config = dict(
    d_model=384,
    n_kv_head=2,
    activation='swiglu',
    rope_fraction=1.0,
    attn_scale=0.125,
    bias='none',
    init_std_down=0.00363,
    optimizer='muon',
    beta1=0.93,
    lr_head=0.00783,
    warmup_steps=0,
    batch_tokens=131072,
    doc_mask=False,
)
MLP neurons of a small language model. Each row is named by its layer, matrix (down: output weights) and neuron, and shows model dimensions 208-335. Each number is 128 + 24 x the weight over its row's rms, rounded and kept within 0 to 255. Numbers have three digits each. A neuron's up and down rows have the sign that makes its largest values positive.
After each neuron's rows, "raises" lists the tokens whose logits its output raises most directly, leaving later layers aside.

L2.down587:109117113090144180163122119136166160118153129122144113133102116113142074161203114111151163122162108153145137139091171111075146210129112134124076154115119104113135147154144106126164141140074136146101143124140154119121136121108169136164105137116143102151106113143091109129125146148120100126108112112123158136114126161167112155149127131108149064115171140122095168125098146126149126171103
raises: "ant", "ament", "more", "cy", "ance"

L7.down1277:127150099129123135122165130145162087107070109125110120111126115174116161118141127115081122108104121135118154139135182099131141111098098151105128147158139134095146107082143182147145114049134102147108117102108107131134138160129145126105135125139116129155143143131103140159133111111107170151145090144069147146104122139109131123114135157118131107160152125180132136068136109109151128132112
raises: "etic", "omic", "acter", "oth", "ose"

L9.down619:125139139138122156099135132085143107147099153129123170124162128135121183100125117129126146119129132134152148107145123114126135121129085120112143134147109109126137093141088142140094115106120124131122137108094113118115127117146144139124097163129114107101146143174067096161118136103168115104152131088121082113096106096126128115133193115143100151145161140117152142146141120143132136149109
raises: " magazine", "iment", " Record", " Times", " newspaper"

L2.down1275:089169128140142152112160132096090147133129115118113095129159087167104157146116135137152110070143131127123133097132088082174129108109124130117070153137124128155121146122174079178121123109153134100155092106129140164107121123127144113154120141110098126149055104117149125167100158102125132167113133121115165171109169101156147113139112120149095096122127128071099172112161115087099141135078
raises: "ul", "era", "icted", "lin", "arn"

L7.down765:093143118122139115164116163130121132132154106158139161121161147083117137137101141119103135138190093137102111139122170088115149116154087136109148097094095136127136139126150138113123133109151181099157161128141112112129126134114147130113144172166106120134096113162156191114086156114169141109122121154142134127112076125121152145129133169116085142144145141139127140150089152130099183133100
raises: "y", "sel", "se", "ies", "ied"

L2.down818:122066120141110125132058128125156100121106136168131122117119116178096074123147152130120086137127171137096153120146121124081128121138140138095137162166118152104096107117124122131184123124133128103089155137120151143110186144115125106148139121123100107139117106098071132124131104142125134158152127104129102152149108139123128136166136154128080109122090130130145123111109135151112117108190
raises: "une", "ief", "umb", "uma", "ur"

L9.down221:130152121163106148150133104108116121104096105115134097138158141155101126134133155133109155149128167117146166131110157107103124151120146142090105170138168110115147128129122119117100133137115142114152139142077150145143139146169129173143103145135121143135128139111116091137112175070146107126147127133124162164141108096106132141137166128097108134105111158134171146104122136158109164106143
raises: "e", "ey", "km", "ty", "bl"

L2.down107:111079092134128127139057147152169131107168183095121135123094179114123122135131111131143084144114181160109127155092159140116128053117188109091078155150129135146132107109106134121142117088154175100129099137159148118149183132110114106158080123125123154121129116104124149154089137137118112143143124104155134114141048136102099106147153142143129167113127130154135138121157146162123123128102
raises: "inal", "ina", "ino", "in", "ining"

L4.down1144:124094161082144162109105157137132119153123155118127088094103083129101125077080129118139085099118136113142140108095098108087123132133140102151123143173123133136162098156113152143119122122134164142123100142065158176103106141122130113117136115135138073124089169142107136144128134123129126166138108146134114126169110141147138140129136083131109129135129103140161134128124150137142086114154
raises: "act", "one", "ly", "ls", " means"

L2.down786:123141137142127097059130139094094125148140081138125110149134152108110115138083160140155124116150114133169112161142126125125119110099112154136119120146092096130133124149139160176118094158086111119117144098149130106118120145128118169110106106110158159155177114082121127137099105126115078169089111108130104129099143118135069096074146114148150141118105148134145119110134153143106136133127
raises: "wards", " the", "ward", " their", " using"

L4.down1294:105111108157129135129070123157110141129130110151116149092104116143141162135168121080116137079059142095112129111137131100116074181124139137134169145130115140133135116124143082148097101105112117112114131098131098136128120134159121154115135123137115147144116133117127142114148116091143184105109155147129143099103133153151152141106049175127117163087156097171131125111143148110085159167132
raises: "board", "hip", "ep", "ancy", "itar"

L2.down22:131112151124146103148085145141111122153187120125143138141115125083131154115195156170160154161119148134112131169149153106128099117139143112156115123110111104123153165110111140133106145105111096120158107120127160108138144038113143158077134097112126121155134173146151128092123157144119133103124111129108088128149100076129116111117111147121138160141173132118109132057140147151118143165135
raises: "s", "ing", "ed", "ship", "er"

L4.down1436:112160149144157160084082114082105136098099185141113088110150131134173176112123117165170126166123134126122163141150121120162102160155145100098113169115129112152135115125157069173100131134147102152132124104134187138176141116099125184144112090105106136115136099111130098127164086150163170124092126137125121122127126152131135125149103126128151159148147152142137159124127128137134113112065
raises: " own", "mat", "atic", "dal", "ox"

L4.down794:125151136112065139129142127122139115100156116141099122156124124123125116137121141089137129138163132129136084122129151114106076164126074125159117132075108169087122076116125152149133096114123103138113106148127113126133125168127114124106133100154110116117116156163088171118129128147114145163135114128144060158094155150134077155114145169129140099119112144160091135104136113112152101115143
raises: "rich", "isch", "ill", "stan", "irt"

L2.down1116:147116072113147143152067125139161148135147106140088094111132136121147139086138112135104129125148136097143141182131145154146115147140128117148138140146113131160146149126143103125168108108058146072095097102068091125135128119174101139144127152138099153182104106102139141123138134067134176145166089174134122131136133168111133112084145133196126167174121127126159118114095146110148134108125
raises: "urs", "ite", "oted", "ted", "ote"

L9.down691:144168180140164121114108155120116158094140097117134127128130169145113161129144130100097108146140091165116095105138135131109158137148114135174136121154171139132155111106141144095084089122147150134167110120067138138132127175130155146118087124167119099119124180147108147120117134147154108135142102093162131130124090105103161095122103119071179131202119094091094156134090169142120137134095
raises: "ian", "ians", "me", "y", "ima"

L9.down456:145119148157125115124177152128109145122137101133106156096161107162161159152139109110111130127168109093097101117160100096118097157153152156153124167140127107153111116160093119144127157116112091091134121129069154157120184108128169111122065134123166114133125140111150087139099158151123140187093090142119119092132117133130108124111110121099137142169107136147140149110125132117092111130104
raises: "ted", "ania", "ament", " you", "lia"

L2.down1286:068130152110130132110151143137069159157117144128124173113121117187126112133110130117106131147116134160105144073164124079108137115114153097109168130178129090127106140112123074114090110091129105155117135118115154123125159114121138116098124131133093143099094127128188168120100158106101092101124077124124155135113122132115169156152149115133157126155092140145189132136153130167132106145164
raises: "ray", "aly", "ions", "ches", "enda"

L7.down1346:114134141110094144111135117137131132092149127094143129155069159128190149142194113077130133129083157152141176069135156117110128123124152144153129125116144150145202126124099136166127141133119133119136119162114127126142113133128111126117124140119152134158126124125118110167121124121163139134107100086111135091122106091117106155119134100137115112133126146093130128127163164136110130118157
raises: "more", "side", "rot", "bu", "place"

L9.down1510:147150123131112156104117153145129131119111130148162176170107115132130122122133104151147123149132124129124097113123165099129166105129113102140147144099120181139137114098134164127145129155097185120105107126122108095116154099157165128113112139116161132152117092124094182130067180111061143098112137128155102144097138145118160133118094121094137142133135126163131130118123063110160115112124
raises: "son", "sen", "se", "ski", "shire"

L4.down880:084160126171170099147117132152134151082127146152128118154153108150093136128145087102143125116093096126100113141141147161151202091142159143127128131124140091151160131135134150095132076119094154167079140118109142133100120073104158125088112100146124146150126142125143117122091157132125121153129083126137073181110107162093159113105148124108096132138086120126124120128093135091139124161097
raises: "spe", "sp", "ston", "ship", "y"

L2.down130:141127116130144095151075106096159142155146143114161125169131109144112160053130113125153094155125143137155114118139117125106113133162117114121123141109159141147156161124093141117102125146079161124146120140138162093121148080110129102136124120148099139159128147151130124128128115127097098123134144160183102112117153148119170094120122144097102130126159147123074133116119154125109144113138
raises: "uro", "hard", "ure", "ural", "urance"

L4.down980:112138102146149131141130134120112128122122127149146121164123116150093167162146097144150186125114119086109102144091101127148062057117086168174158108095106113127124142137082140158175105158156121118113124124135085148137121105168150116153124104146129129126132138165113073115111128156130115120100116146109133124132134170172129132113100124067128160140134106136109154106124155155119147140126
raises: "ral", "yan", "yl", "ave", "ament"

L4.down95:131159190129112090108130121166123136097097183109145138115099136137106094170103132108183114147134151119113112131107128131140108117185112098139130173162096082140086134121159183123104138128075150114094150144097104140101162082143151161125107111144102125110069110155134151138165145110129113105117142151165107072141131125144137119152142160106132175118161094192121124122111160137132099148135
raises: "ract", "ania", "sky", "ä", "yr"

L9.down58:132166099129129158144163146133114110162118151133123150143109115153108129134123104091158118150103102147141090120126094110134144162091124121129118131149145155161140164147124130148133120166135129118107123121118134128128128174149154127092125132101123155155142165109112136157137093126133130184134140155122163136012156168152148156142121138132096130135121123115112152180101131142156146114117
raises: "les", "le", "len", "hes", "h"

L2.down577:149168129150126128132106163139116133090083137127101155112129093143132141088114129136141150141122110121099117150145112148118113152131118098136133138126107140099161106144121131127118117131135090141124148141183098145187130127098152121092131163114222159128110138136098159132119194127147122138118133136145163128137135137133167110121130084101135117130150180087110160154104124110137144045151
raises: "ield", "ram", "ision", "iled", "ties"

L9.down635:106144176115152111113138135139094146099183104125104113175171164153155124117126140119103094092157144107105116128155182086141133157111151123125116149121139130080117135099110137177157083109080089159091126136120137146108132153168144112112097150127117140144129115154113110156173132145099172133121174173110149121138123168169142137099097096151143134168095123117166157143086123150146136112152
raises: "ner", "ial", "ici", "ners", "ung"

L2.down186:135129127131134156080049113100135134127089124129115134100148103189158125125175120117140134134095121132149126134091117083162128088165131135115148116128142113144125156131153099106097139083154123105107099138132105119173128170108112093105160165114091181134125103153099142134084098113112086108157097139112133149153143150136153124109122110129166112101108159102104119092116157139130099157135
raises: "ivers", "ified", "ard", "icted", "ipl"

L9.down137:152150163151088120128088134123119108168163164115188155139117139108139082180128119122147129137095125134110111113135158142081114142113112140131149143118117119126123157142136150130124132161156140126141131124116141181101143125116148112126104132125150130127149141126114151099113128158087085109143145158120124143133099163112153126092180147098137123130147134163141179140143130163188155143112
raises: " which", " the", " each", " a", " this"

L9.down598:131132162147116173165133176128145100170126152137131123150104093130153154107100128076133103111132153120116129130130091157147142126165131139116116120139103140083120081114087174138094078108142160136124123162158131157131130139108141167119100138096124099106138138148159065145147106137130105143155168115116133117110150139068136129109129133087090088084109084140105150144109125135107127097125
raises: "ural", "ure", "iva", "ification", "uring"

L9.down662:105166161145141118139118066141158133102149107136130124079121159086081171124148131160136095111086102108107089083143101103062109129130120123133115142083111133159094136111118142131134100146135133148150138112137113102109114140119145152122072131154171137143127142112167124175138121106082163137087106096152129142141102091150141145143128168147150127144120152179137133142124141112129129122119
raises: " event", " case", " program", " system", " episode"

L4.down1530:141169143118168146165101152119128128145125166141140124164108127152119124125118136140096126092080123111133131129117126131084113162137162123140144077136134097113134144080152098138149134139122117127154112139161144111159101152145125107158124116135095144123131119155168114116139080130142124127126138145118134115171103145118116152148130134122145124087187144131134193123121122145125144101096
raises: "ancy", "ness", "lies", "ners", "000"

L7.down676:073089116097144108157158149157161132131077102174095125144162100113098129175095125193077129118108155143132127124177112139110153148157139108141124163149127165096097113125114137147085121108151125076146155193134126136158148141125085113168127125117079139130159119167136121109112170136115099120163114108117143123193099107111117154140156127106121144102212096113151118140081097119092163096134
raises: "is", "us", "ism", "ular", "ical"

L9.down1502:130088160173157109143164101121101143171109102101113118115092174154083117143159120083123115128098101096143117126156154160145107147048170101137134112171143143121133124093115162144168141135117147151078170158168118143142144122134132125151082156129140117133124155170133112148125116130129072103143137102123156115138175101113154164138162120165105140160133139097102149154138153120130121138136
raises: " of", "wards", "ward", "erv", "avi"

L9.down1048:130143140140132162138168125125111138105121077119162107076132159159065135180101134146119159097070115128110140115165099155104169120128114106170189151144155108116120172099142100138145175140181136097133136170135112115154103163109123094130158134133100146171101149119126162137137144118103147125087126139125113143098140136118115095170113130140092173125126099120106150095121137144140144124104
raises: "zed", "ary", "iment", "um", "zer"

L7.down159:162129153152159163087162183163126142150109132147174137116153106158144116076153104149129123129117122112102107140168130090108112128093118116173125150127119115132148166090101175154152140163095143119149142137166146115166177126144114131125135143108141078117174145133122144135129123161115129120153128142142182103110113149137169133140136149128130116125122118109116136143130131128121112102148
raises: "pen", "ur", "cc", "ure", "uts"